Weights of a small GPT-style language model, trained from scratch on English Wikipedia.
Architecture: LayerNorm before each block, learned positions, no biases in attention or MLP, untied embeddings, normalized queries and keys.
MLP neurons of a small language model. Each row is named by its layer, matrix (up: input weights) and neuron, and shows model dimensions 16-143. Each number is 500 + 40 x the weight over its row's rms, rounded and kept within 0 to 999. Numbers have three digits each.
A block is one neuron, or neurons of one layer that tend to fire together. After each block is what it responds to, as a language model described it from the Wikipedia text at the highest values.

L5.up412:464559448557452515502503443523519474520485475546540487455599564511518516494484535514427510470498487463467512505489460502500528466498483456479509496517501473472490511514544433461513448508481473513516485553521509515547545531566494492560471485554441487492506486453411498441458531456504569514437466506504478481493522523500507510485544508500467492508471517533517589475445511523520493500470
Responds to: Word-piece fragments inside rare or split words and names, mostly an "r" after an opening consonant (d-r-akes, St-r-achan, Bert-r-and), sometimes "i" or name-initial capitals (W-i-Fi, Mac-d-onald).

L3.up242:482477488492494483474529462556487513479527480477482473609507534398527599451594547562519494511570451502462486492447567508422493485533507509476521460538481470561471421532519547548558589499515555480490485516479514520519484472476597548530510506503474507478492488552481471474533509579476509460465484498442530497552535465502394510523513474562547535514488456526514484507413560430462533434494
L3.up424:537492500531484438601544421517529508466568534552532475536493478452552557546542519598511498511514499538518492573464519541494505493539506464444618473482511454498506546425501522492530515482489511479469481548512473452455508552509458445465451466449430483522525522542446493432556536531513486457508434410531514474520553454458441529508498505554541515512478494543551464478489438453513506482526
L3.up455:473474513498536508556562498464453490546450532599479473539564464536413554527615548570556493553520547467482468573472527473493526479470519518439434478513508484506403460443476518578461515504479472543472510544511504506564465526540470496416425528528549472558545560423444494515455516490552503504514494471507541512546506520532442518481493502537545531455474525521522627493515516495521457519520
L3.up617:508438484458437473473542497539474519503504504516527526594442557502517528575519554531503550518543493564566541522427474537454451448508498484508550414479455491497519493532513514526532485509480432518507432478476547526470498524506446434398466459473468497472517478511484524455547543502452517489518447464507529488584494529449478520467504481499539522444500466493450523491400553456455576490539
L3.up739:507562531521458509492486504550401486555504457439525504551535489519578553449525544561462465492501460462450498544471435526445513418463496516517462490424514521509510524509485542499445550502470497440460518476485462544424547421539497543470442491482501468540486552475531511486538491445464490496525468494513562491517524530459439521469515489496508499517542508525565620425444546495438457514495
L3.up753:502442477500478500469469489560527496493397467511535446550516402406519561505513549481503496521498521465487516493456588491435487480515535545471508456539573439533465452481467505475536530514485507470520494612453534523553491532461484499475523538516467462456530499549450473461478550510568527452520518469528497514564505525499475516581482510547479470551466532534482528501418537473518531426526
L3.up1008:533508534505515470563534397541475564535398395534469463520454479539514543498478555544526498474538520478526526506431482450457506475601500472441523409527494506454509555495464487491608514578493509529514456466477538523547464475499440492425457532531433544485502530472454528522517499501495516498534450481480545492497522481474451534518518536551549511538486520503507477500523532347476475485493
L3.up1022:532493488487441461516521468598471483523471537543546464514547461425536583584557524526471531509500595528518472509468482478486521432478538465462535440573498462445495450481541511523507474533484513513513493513481546535555435516443525452502469500466569566511517461516416477478537519532560480441517519439498534516446488479518422488547505469554486479534544456563474493514437531433550511470527
L3.up1134:506438558528510512524530479491485534472536425472508436566549490498492511449518555495504512433556487506522533540453490474460506462542509548484488469481522538468429479504477488456498546515492504447529498550480534516501473428489520498514529522421456510496507478476463463496502452555472499504536477441552560508474523462437449556507498502471593485488479581521549584522519479450452424466491
L3.up1209:523498508494524469493532470489522576492510411502537489523546481539510526487499559512532534461557554473481532486453512445532450523576495514436541499500504468538453531513522498448535481487518490433485434469503504504475477492509510528530534460461519504541510534495554476467504427553483520433482424471558503496483509478458439545540500572471513503515490491561543466506485496506440460448567
L3.up1295:479496500458452556459551487501557458460438486485509468561545462488501618552562534533514468536525473501464453496470556505407473470523513479447495453548491527502431497477440534506540566532511538421477507527493459516526534438579514492447498496507445500517464482505467502513511486596508532495457492501435508504503549539488455488505516496497519497562456490493571525492399521474483518451541
L3.up1355:495484500561450436501534497575478630515517516497571474522473516453560545522558490534469471434546455483637521489497424497416423499486526433484484440500546454465450606477560502428559540432414520507449472491463529498479539575553479483486502490458472523492544469450584514496434523453425473490533525492565480501449531554479531523459449486477494468542555548487555529454454428520510505524489
L3.up1472:425513529503491456549474426573495565475551456482537499572479507570494516447484508499508538438499487490524551500484566475495520435446495519415500469519500525502555517531468472450532508494472572447481549566509556446461534523520510470486506490496459544545497524532456540517482557490474531528499495475518498465518471534450514546504510523496598479407567517507512562523521567550448538509516
L3.up1519:475516530558560528503511490550494535469513413457558475529557481513524471488515517570480483451531446508500576510484481496507413496557483522522460505507561521466499513363481497429502495430528518471517521522474470528560525451466515462537553450473417522540434462465515510457494503516471494464503517476534478497479529494499508523499496465490512509456415541537494512490510400513500414493528
L3.up1559:518531465511445509521570479540453520574408456472526516481489434460491593617550560511480486505571512512509485586448512485496523481517494516480528482511493529447396475487469525528566489538548491451430533514440528525504528497541518472432452506517505540490541502479467506442570545537463430477492486493453521502451499482508470491558542544541576495465522493483524527498513524461480496490505
L3.up1574:493442505532529482510489497554430532538497551494530477517542561490533521473495501557526544458533478521527540562508538507554489477476496437484492416533507502527472534531478490459517478511437526509483491470472489474519564507486544418416457505505456531479589443499530524440521533504493451444501498480532537512492514463466499531527469502501556571494485579479525488528452476503461440487490
Responds to: Cell separators like " | " or "; " between numbers in stats tables, mostly before a total or summary column such as points, minutes or goals.

L3.up32:521462476527441501486478496513484479536529448527481489522445552463433493449470534500501510575538531481507471516466478520597489426431500493507501502494488420601382565495537500506510536511480521472495475518520595529499544469471470534539521463479546498513477438597539514520551514487444510509521483439474469442464539473537479449535477502454498497493463480497480550454495523435473451466463
L3.up181:464457473503480505562520459512475526510442434430512550535480564514501489587474576515497578509538580474525438557474545528425486509525537482518559484522486495540503443526511430493562576503531484469471560444517541477439496457536529598483570459483428447550545463465505422413458472518463488494486486554554475433462486555500504479462509504511505508529513434504485502505540479430488519434530
L3.up197:438453443538444530478566490528467509526550488502521451477491517498490437496483535467486554477533482525521426510478454503478529411548532422424555409483513478492511532487535445469574515505514501430473578558488528541543529588506460523498529491487493493473473449503549462465461568526473480474516509464482534457511514505453500458588487535495559528509535514476529537465522444468483492423480
L3.up290:508546487515440528449573479495546532494490453522511442540462494360491489492460519486495500540470546526485455484481479517501528466549525387484578535534458449501432529513491472483473487514465520494513552553487537544531467517510489507509522520498491495514476451464496435476530501541518495505510520490559497516485585520511525421536537549536517581565526451524545612499478511473484439443428
L3.up327:469505425494461506514557456506508574553511527468558483447496516492533473556552536550472522473553489445465423521456491533525546487561517404476540475501485483515427464532509461516524462468422522480571501443503463475530478534540456516509455531494442487518548500531525546439482531505479525505417420504535449547499501495523506500542584548521467486476512491507458568434537477548462431540498
L3.up357:479499431472419544432573527564492530543513452544525508482503506450521497475470505487492532451527496546530442516469509503517467500540474458547507561524494471551450536508534479480593506456490523481557475502417453498491514569486453532437563431493386464519458496476539476496456531474508500482556460484473476546495552600511522391516505581524479513570491490581509510499515486423491516536505
L3.up552:493478452561454523498429461540458473546469486458562484472529525464500434501518521498508515530517559538435503572488484478509547514510529419452594450550484553489494467497490466455518520513463566494526560479531463513483525506544519528492497539506493468551473520498452482513528500487462494532527445477522464494419432495519543462588575481523459503519516479499540556546453522548507464482509
L3.up574:466484438539498496468527509519467506539458459511545483534521534473515540500441504482449504490532599548524505463498473458479470477468493431535554511472474477457472472493559485590472513466471490456503499588530530460452573476464458467413508532500533588573426471527452399483532475474457465507509481453460516499520535508484527476568549472496596501520528518509571484520503566570562470522496
L3.up849:462447465526456490495493500528513625505528505507498515516475546470503470536490532510535517563560490477558419503453461569531482472533499474490508528476510458644383430485520500501537488435521508528442563505488452548485500508430442560479533489529506460574500497482502517458477483513441447510568545544510512479490517561482539472551555532496477510517501532495529607466532468510506443478497
L3.up891:471475502518449474558565489484477477555476496494498453519550509490460479523494552509526510557536548456520479522467488454488482476482462473466619470535456509531404493480462462559543519490560491435460545484531495484481597451499492524456437532475484463511464511485441457539451537597515496502435509441468519468540499509517477484554546526482601520500449499497512610454559495461515476429489
L3.up972:493520475534516492518472508466525504470458477522510443492563531507537477443505517456472513441501502505535482571489464461475538519540529459451527491490447425533415431472535370473517563514525523490490475553486495453568517500475511559535445410502512439449471489489462544503563516526536511488525479457526423511481502449574470521591516492499553519492516484531593571524512412413429508438499
L3.up1215:430467476569420519506523543527478514516458506565545528448502504466448461475529502563509599479560532528516452555490454540465476500551484448496553472463510534484512476494488452524513526460495483509561559482512555452564542504495432468469507500477478523483542469508428510505469548475477523508483442470508531568537468487518451425533529520493441537505477406531435586476538436519486483575514
L3.up1253:533481407513515541442501514586483522554535514539519541505483535541482469493514550447459461465532561495493485497470488470461587450516481472478461499452490444457457486521540450534476461506475468481515478552510464416477510557599394486410455564501495507501477547547439476487531564524477513495586525466501563445498547486496457441583536520494597514562511559498585576499492545510499544459604
L3.up1374:441512462488468510509566454492481485555476501491554473492505553493513503490510515549459541498522604502498433559484465523469507509482508379437523497557468434477464534509494484547467442472489533480506537566480499519537549496550536459509504482478463518546460546502521486499520483491500459515451451502528473491546561504469481425561524454524574481529485519502516561480520591416453476534471
L3.up1436:457503469504464511421549527535542536466495448472511478498525514518518532469569506493517598507500631518521462494500471470520553466471513479426507477536498521452394489497447426489560479425497487411439550557440528508561471487477484509494596486500524548508561455470567457471547488466548439414542485558575490512504487566464566443503515453545503396505504451484543504508453441426498507483527
L3.up1485:458494481495487534410499549507476539564511460549559495556484540439531500509462521480535509590499520492464468512476495479477493516545488470527526493451470512536417436483509438430506573512482503520462538521471525477486510469565436468452488534463478505545512492538495375443524467409470481525596468500529561557425571475571521449573512511608549504504500540529538521565540493483480463504446
Responds to: Word-initial consonant clusters ending in l or r, either a whole token or the lone l/r after split-off B, F, G, such as Bl, Gr, Dr, Fl, Pl.

L5.up123:495462531530498516465400404476538551511451474510585479583448470528554423424501510479421421434456539543521517523483509486495455506542506454480475436461542514515510517454471448499472580514511500472552483509559522492458527450518470569522505500524541518446580408527496522515532549477531459476592497559528544530531478580459458547471484486481521513480460516536509560467514520504479551543526
Responds to: Delimiters such as colons, semicolons, pipes and slashes after a field label or table cell, right before a number (Score: 6–2, | 27:10); sometimes opening quotes or word completions.

L3.up19:485547496485515520430497469526444529481458435484490487488480548557537441487426534509494512533519509571527479570476456424478480502518490451439477505406497501477500510490562475404512543426530464487550459440564521512494517461522530456437491426539523499537535511540490534531479482485504468430463466518479476486485488588477526496499494545468500452475491492482512545495434514519427530548582
L3.up29:443473474511504528429466550506570494470493472419507535462632476508513492458552509566508499542478474480476510547480525528442509462520501527512458490503509532474489512481506477427481565482493495474461433500563583473528566433560514535454530488579436476481558529456437547531528538452493485419509466540455528558519476529461556573495516562458520495484490480550502494531452447470480489490490
L3.up334:465523533612532540473460481501484472450511526490506498509517472534567467480501536511518552554483492432498512490457550429565478547474526475511482495401529503499534433508451534433494530517456504492514571424551469503470522435525576459491511502510521529484499557460523535522531473477497459502479481535519536476422533527445545538490503522539451556504529533476497503489466499550516454482532
L3.up384:460521509488533524481394439520497517464482438495611491514477494504503421477495505493466517448490500530560493489469531497525516529502507490531448521466533489549522566475447431450483506454502500482557556482569517500502527487488520546494537517548498478460511458497465527454512464468515428425605493554460536488549555628489533542416511532552495536523486539557590581457461560451497570559544
L3.up566:499480498517517512488453395470551474499514449498558490526469514505497524550565524463472541526524459516507513528465515465408414481453455496525492517451539533493496539516522389520473563534502494477468532566536568530484501474512530531476537399572498533478558515508500439442524589486551411462553494564499520539496530543468550531542555524471521480452478502601538502446535430468453467585584
L3.up579:506508461549455528466434553472457470501503461473526564551638527539525485500456506566466499544503485487499544497499553487466505465480518476498529481456586492546505570529523436505488500496476583452432496508511495395506515498565581523503496544565444483519461549474523571512516464465493506469517447523469549485526541570444583437460506469493454438464492537535550560499488484473502533566419
L3.up691:489455497517488558506451439522526531509488452471559482512509500462505496529520552504457509505470470549508494538453496476456459472531442516498483498499552548491426537533493404479515569466534488403486519522570551536493521487556549538466468398568449579486550501512439483503548516497487413445583488517486495515496520580464574523507535497421526485518499514595544585466453465495456473520579
L3.up852:482506504511486517438438488575500469504452495466542529560547539488535406484505489471467482452513502509544588603496497480464427444486526487526475487485460467528480504446508502474458544509491551482580504497571557497504561530517564526431593483614443451463566476502442498472493561482498482491524505504486518470592504572433521548497484495532540530577515555569505562466491462470482533465550
L3.up874:443479504531492564481388511528511446536452474518571494526570511482519463533522514444421507502511526503516531556490480470512535441489498513504444489450493490556417528487505483439487570460499549494489560487493547503501513487490541573500486575500494451507565501457492483445437531500468485498528507534518426469548515566453485532506488449558527515532512506531576479519459456501517551523484
L3.up1000:476543474501492515488427527553557527560448370508498428504506539490537491504466537463512518477456549457499481538478505489549527516472488516487507516464495528527427579459524414495486465486522466467574464478473494456441518460547515565502452474548478561497517533545520482544500511538593427480482434432443451552494496554518506519551513504477541525479458523551518547536494546507473497536580
L3.up1367:441493528572565497437512480502492517512477524521516479472551462511532370440448555500504563512426461473502495527465535441532582473514522482507567523499474483498479481426524537540466441427537511439494542537523487449464516538558523492457452498496471552599495518441468536515500471510541484493515543544485512464503539509468550535482502526454480432456513551477589473524462465569568465439483
L3.up1381:463469474548593556525481486506513491498492426512559495494497473494544464527565546482427541522486473533479511569463532494486522471489448487487427471475545491475528559491518484500478528428489502431462450577551519467517491494528548565470558388525437526476531532534452440482555490488523429451560413532440503528473555595501562450491534525524499457497442470558563458509515476491549519503536
L3.up1488:517493481523530543470429523522543475443483543504501521531505522469497462531569536517445536509503434512452528534472491449555459503499539514424517380509502567543532528503563511433479480486466547435562544527584504473505571533591518482460521387478444541497617515508511570449486524483467527503541459458506514531491541475505546506493526553417462548522547530477581478395415436519488531485452
L3.up1515:495491495494493503449530465525472558470448467522603440458505506513518416501552519452502565521515475508485505540477516484531562445554504503478568474467485490504545574484500478436501451458547499385553474494553508439453493510543499564485486449476431551591552475495539493508499515506463495475570524472505460487504499568463590460504505520504496398463491458502556504462468486496498508499550
L3.up1536:470494529556441507418463496489454495532570525436535468568506469531537453458491505481536487463519502455513559474486503392518509467421502446454483511489498518507511513478515482483488578443469534485443529435484545480491523379590548530523518543504492595628498507602538499542501533480479479529520504425510541502467522596466555434518500514448516504495479574513473553480514506480404482569520
L3.up1571:524505541501502533459560473468508537459448445457478499497550522511519490485427523447520499483468469504545564510471527525508513425576527450465501486486451450526461512483452471408463619514504458438507462498572496510531514494476510510467546476596524542531452539504453515457521462536470522519502395494509574496491530569471506537467506532502619479448429537516510465529473471469495437454539
Responds to: Separators in tables and infoboxes, such as the ": " after a row label (Total: , Facility ID: ) or " | " between cells, plus the "==" opening a section heading.

L5.up1075:507530536507498465496449435561473534543438516427512489550500583496495456450523565483588491514477504489518538539448491446465504491501496469497421463444459529455499582490525430433516473510495523536501543424522520509499491460457540502467466438618464548502481474494508485520507557478518475470505452415509512500489572549518551525486480544565547570482511557516489580484530457464502455473506
Responds to: Separators such as ;, :, |, line breaks in Wikipedia tables, infoboxes and stat lists, right before a number or value, e.g. Men: 23,770; Total | 36 | 0; Molar mass: 657.872.

L7.up458:458477471536503485480412441621510476518468438498542509566432506457504465482496521524497517549541549480547473525477517511502513477485478522538542476487497464504492520511451353501572525491410507466518568506524524608521574510508611491447494479569460546510489478504430508490566467425506465424494517482393554499520536587524559534483521522476529524539509449548528591465488452498473525494513
L7.up974:492526480524501502488511451402502530511469520439515476473543523406448496486448535505523476528479440560528498550455506474400473495572477484480536439501491486520509610455538433491544613448449528500472544566437524565471477596510518493460404481534488515493492509470433471475557495461482481451499479563489541512513466496535472464406507476524507538538495490505580512460503490507494569561524
L7.up1523:505485494508584503519496411481477496492515539484523534439517479429446538527458538536534476553472473537534472559478519482466474510504468466458505513513541544494467469511557410541537511443513503505499490522514539521421434478515514493484429400587479502494504573501470514512566451492565440375549503513444572520540519546458487518537485560472486462568466530540534514461454504499520541545553
L7.up1588:420516521543513487461478488514494465539478479481470452498417589521544566460514560500524459528500484506511409555457492560431537411463524478457489454450425430492449469543502455517506488477459466505496583528478469524416518479581491532496495479497511473571529547468487496444485498505452476461474451524543505487473496523514441484527558506505483531540526516548511588500500493451502442491560
Responds to: Cell separators and digits in sports career-statistics tables and match scores, e.g. the 0 in 1–0, a bar after a season or league, goals.

L7.up1:536536466579483503478553432502506518459500544547548418544488536473543476527489533479464534504477535478556485568480459508422552556525460443443522529522533505514534578472539432465476507504462553472550524532498526504528524471514512481467489433522421500470532559451502479498501498551469432522462515521501494467504582540490512503490515474534487504514492524491577494483517535520503486519436
L7.up510:513461522512534469487543515444477523505480462467509444498525506562462534506469532476540561504469507519493419495480491457473489547532404405484546513563425445463478487469533454500523488540465553448503505505483471519519526515468401502550602390520514449653509533489563503422533455464496452480483491507505471532487567529513517515516531589512516472585471495481559523555537513478510463524552
L7.up515:440490477468431497509558442515490538474405455484530465493494530476560436527501550476559532502536583474499460484478500559458481540515530483435555531521395440447494480512474499541489501508459541485494560523496581573529549443497542502462566517488516504516553507508489487485479575534465532466570460498528476494491556454543529510533513549473558460587523495490529524557495546493548509417455
L7.up950:501465442458505539458537519515519520561485544504524494502511497503560452535567540572495490516514590531433561511468496464511523452518499509488567519502485488517451437445467452447505517470446511438527474531527526456514525519508465531459497511528464443497583486524483415467463542550506519491530506466438443524512506505516492460574526512512500498554484567526518496503498557517553525436502
Responds to: Word-initial onset clusters ending in r or l, such as gr, br, tr, str, cl, or a lone r after T/G/St (T-r-ade, G-r-and).

L5.up92:471517471532556460562508496483528559452570465489507454503495512503561507613458494557503542569508496519547563483493489542550467512467417482533567430395477624498453437485492446477498515505560481476491492538562519490452442498521551496508426446486469571538523519542537487456465502546473541493475475463476487600466502433508510501519508488545459506417456516536520486436528498484572426518550
Responds to: Words that open a noun phrase and predict a noun to follow: possessive 's, their, its, whose, numerals like two, three, and demonstratives these, both.

L7.up339:471497470515406530518465518455506510484527481486502477467478481454514569451473534536487516526526472626514440551453498557427526473536455533496492460426522528525464583545467527453534556503442438475506488526460518540521442518527480467459451438579484498482496545420473560441511511538479433428549421467544532510493460592522514519533507564507463503509492504458532427462450491457417472479519
L7.up838:511446485529506461428486466484436457512459418557532504495483522477544561463509536559535457544512464526495501571438536540453473510562447506532538431441422508545590570512473417490476528513435506546566498538547482458466504543461497456404478416496486562516531490519527539506503514454505504370468462477537566577453539558452493517521534599447505474523484451519435553550425482527437490584465
L7.up995:500500481510532568485459408506527533477430569495545461440473444468511558435487524479515461487495478527457537495456472485447468510563483469447568452481549535488517477508575452467516510504493579486538490456518503552490545492481483487545507496521504531527479485541505494482483574484510435439549446541523529553473528445572511491433544549486448569548483402522502476446499545451458494509523
L7.up1509:530515514494483523448497497526497536483421504503493463491436428541485507486559549471475483521436467522452527528432521545443516495471434552401556416484532477446470555490467481538523489494481517531557531465564533508486492531439443547506448479559515498467535516503448563507549527518516526454514500471476438471542513521533494513469539539494545551508519471540504518423397528486476580468542
Responds to: Digits, score halves and the pipe separators after them in Wikipedia sports statistics tables (hockey, football, basketball), e.g. 2–0, .354, 3789; occasionally sports team/tournament name pieces.

L3.up47:506491538502558513563502475554531584527542502523527526467492484453415397496463514497505546539562509453505534497475509476509415408511455487462566511519501567532472560425517534533558524507555546505465543551515496566477437524500569460482453522522518475520497449592470514530441464494527454477540539482508518476480472484548481441511510506475454476495462520518507475480546510543519490481458
L3.up139:492582495537565542517474495441493477419491513506456467486457522470495499453510504524463477525486530461476443512494472402562444528493575448402562468448526511512461489486563479465463562499505539493528576484486474496479472543585507577546408443494551481552547549619528543472465487526513455454527492466460472517462508468598396474504511569503490536567512517504547515433517528472517564442509
L3.up609:500507479506534446484509473474538533429493553479492509470525598459467396534547510525483547555595534519533476501489506457549434468523463403478550441498492532555486612487631479462545489519554480490461489473530474514495499541537537489496495473532469478574472476562514476500456548509441461480543505530488486516457503501553496481510513512507471521485456477532529467440512475381523529439468
L3.up664:479379531501513444545529489460529541498508482507528476542534464504489461586511497472542549543494530491585516495492529462476521526537475474501610410502439533498474440452488444474564564517501476530456453557530511546420501468491537522546464471502495490511525510556573464415466512544492417506565462504496575529444499461507527512545502486470483528513436475571427481509546502482495535499483
L3.up709:427486479500467525557474501490526537503455515529512519571458500510527425519511499453479479546467519509505514535494448538493513451448538461499562421470470467567448512458556515535468510508546495457477480510538516546465506555502554553493460517568479454467552480524475470537533532514472487542531494448550497483502532532495503464487485487498509478548484511464508561482487527494521550440565
L3.up893:473540522516519493525514487547475548472497512552462455495511484507470470606501509495477584459496491499561510544479508514544500417501547459459442419479475529509453499451520521542492467433496474447507625505537498529509513559453542472482507529448518619517554483530511466481508581514508499550474529454501523501571481481474539476596497454572510436454541452529461478502503500493481497543554
L3.up896:523515539490498458503472513498580527528515424494474455427513554557427449561498507497498495570536484534513467557481476509458460474523407482442583485523516516485488508483532438525511483520559513529443510555557484523366530475520494526521510454475427508570503488558513465505427534502486484531564471496518463480498491520492520509431476480545534445501447510500490508518539442493531473407466
L3.up1002:442583512523509442493487456457475522467555541483487488446483561431482497423567523520510514521603590512546427532475496479511475523453484475494572429473469557506441561469551494531517517457512494492506557508501514507493424523519474544531490499518538469597465456529418474470424515525471462493568564486449468535511517485569472475539500464518514533538525504470537603431564465474516502454532
L3.up1018:458535504542473483464524518485470482402536436496483437468546479527442564523508526479534670547519488502473427486478583497478501527613503438461469493516451541535487478442512464529485569482461486470514540547512480497497516504461523507479558521434470515565493531545440464465469504515519532522456494446473472498410521474499521440599540493472535549464488464493542502524498463505478431553476
L3.up1085:465504500509510565528435562444533511464458462474488433462540495516544549456501515481547511472430478531493423531484519572448462507544489527553507500543480526496413498442469428493458519514475557446453506551453451482442525492472515530455480476482458501491537412523413425541520513517520501511469428481503449526451461523534551459536523520555569467512472540593495582546509444498520424431507
L3.up1091:418473461458457461486516473574549517449459505466522445557443525518464469577530501480484491520544543493500519532487495474475458458499470458504441472444473498514513501479532481547539566482508479502510527453548559498516507451464473493537442534511519520512525488559457469480484596528439496539565528467516491499477453578498529495509520487515503525507539429524450543447513603523535589536548
L3.up1171:469461502475486542590552508456515501486442521575494495535546470516551486504466517472504557514444454462561457553486488475523489465486503460493577444448458447497404532458496490482474574495477507473482512539555514477446440533522599563563378487478478561559522407597489445523551525569518465545504488461452501549458537446520527492500498498529508513450481470536455428515502497533514527517475
L3.up1199:520478501546569495500581493477542589475533483497502537441530490513464445503492486538445572558525559498562446504491574537455479494489504389474527463458507529475515494458443430519494568458537522515413488527484467435512498521546463496518434486463468533455481529567539503484449451491477471550493449491547515550492478469493504462495511422451572501449507394522450571482537449405521485590437
L3.up1475:554444505515594438562542482504527570508529539470491481497440531488525454510465498472425550559507488523602485465491501478460430493571444442517588454491482572505529512509526476482574519459459461496438472534565489492435424515530542466408432491555447547581550483581501483508473473479475450439495508521415541506434547525518573485468517476511524508494473535511508491469561505497518470483481
L3.up1490:509466479493508504596417510518453484518458530453520431452523473469483507582450535561475491587440463498481466548462427470515548558538516466455651453541494523586497521488522473479567523466529538500423486481528435467522468567489536601568503498532493532477499448568547519487480523522497501520489484497492401491458511457610480466501499528591474514447453502489430441478501496480460495486459
L3.up1511:454514446492451493491464520596540519523526506579480485487494446477556543492481517537485540466517473517502508555463491482515529532473486502504562520465473460428411458464496483539559486405509570504496471599476490426471495539514487556473441472452492596501541543532506505461534551555554510431534496495451472559483603441563446462496530581555596552401485563556478483510508469517513559501498
Responds to: Number words and quantifiers starting a noun phrase, often after in/of/with, such as two, four, several, many, plus ordinal endings like 13th and seventeen.

L7.up483:534567497544471514508438411582449479488431546581512475501465485452506484502468495506527532531479532555532400517491552456537481530490502502479495528538453513494523527447485473575526541542460512545470459480462468526421515513574478541510485415531447527470504435513558482429495541468440395481516475553430465538516535511531491469435535515519535536488504490509475451463535517480590580529491
L7.up582:526566494511492493483411466466519518458510489537551439495462467503502522490513494520469540525397507524507362507491532555440506544543502514492545531503448529513426537403506474467486535492495504486533503455513474543461467566482499513534459448569474529452497491552511545474499542595520467490498468472513555550525476518546535506475511490521500490563435443460472499472496513421549535503510
L7.up1028:575551489509538525546460444556476609499452492520510453457469461501553486555487515554496488592448514497529490549483516497488466564524523472495625460522447558565500502477480508454489514481484511511480515543566455442493453511525508550465564418564474482434545513518548498457503488481499448529552492491506464448453502428533488440499493505571545496482537515504444457507568541544458498453563
L7.up1532:486561476520461497595514412541509535501481461595579495531413523498482531462507496478528500550461545490425464517483564500444426447500498432456531535437459483486431461466476466542528562419466434542466471449550492413521573492560497509506484496561394527502485517514530500450487493564535452522487481563447501493566456478545512446536514481511544504536497502482556471531480486515558522507551
Responds to: Fires on the last token of an adjective, numeral or determiner right after an article and before its noun, e.g. unique, recognized, three, other.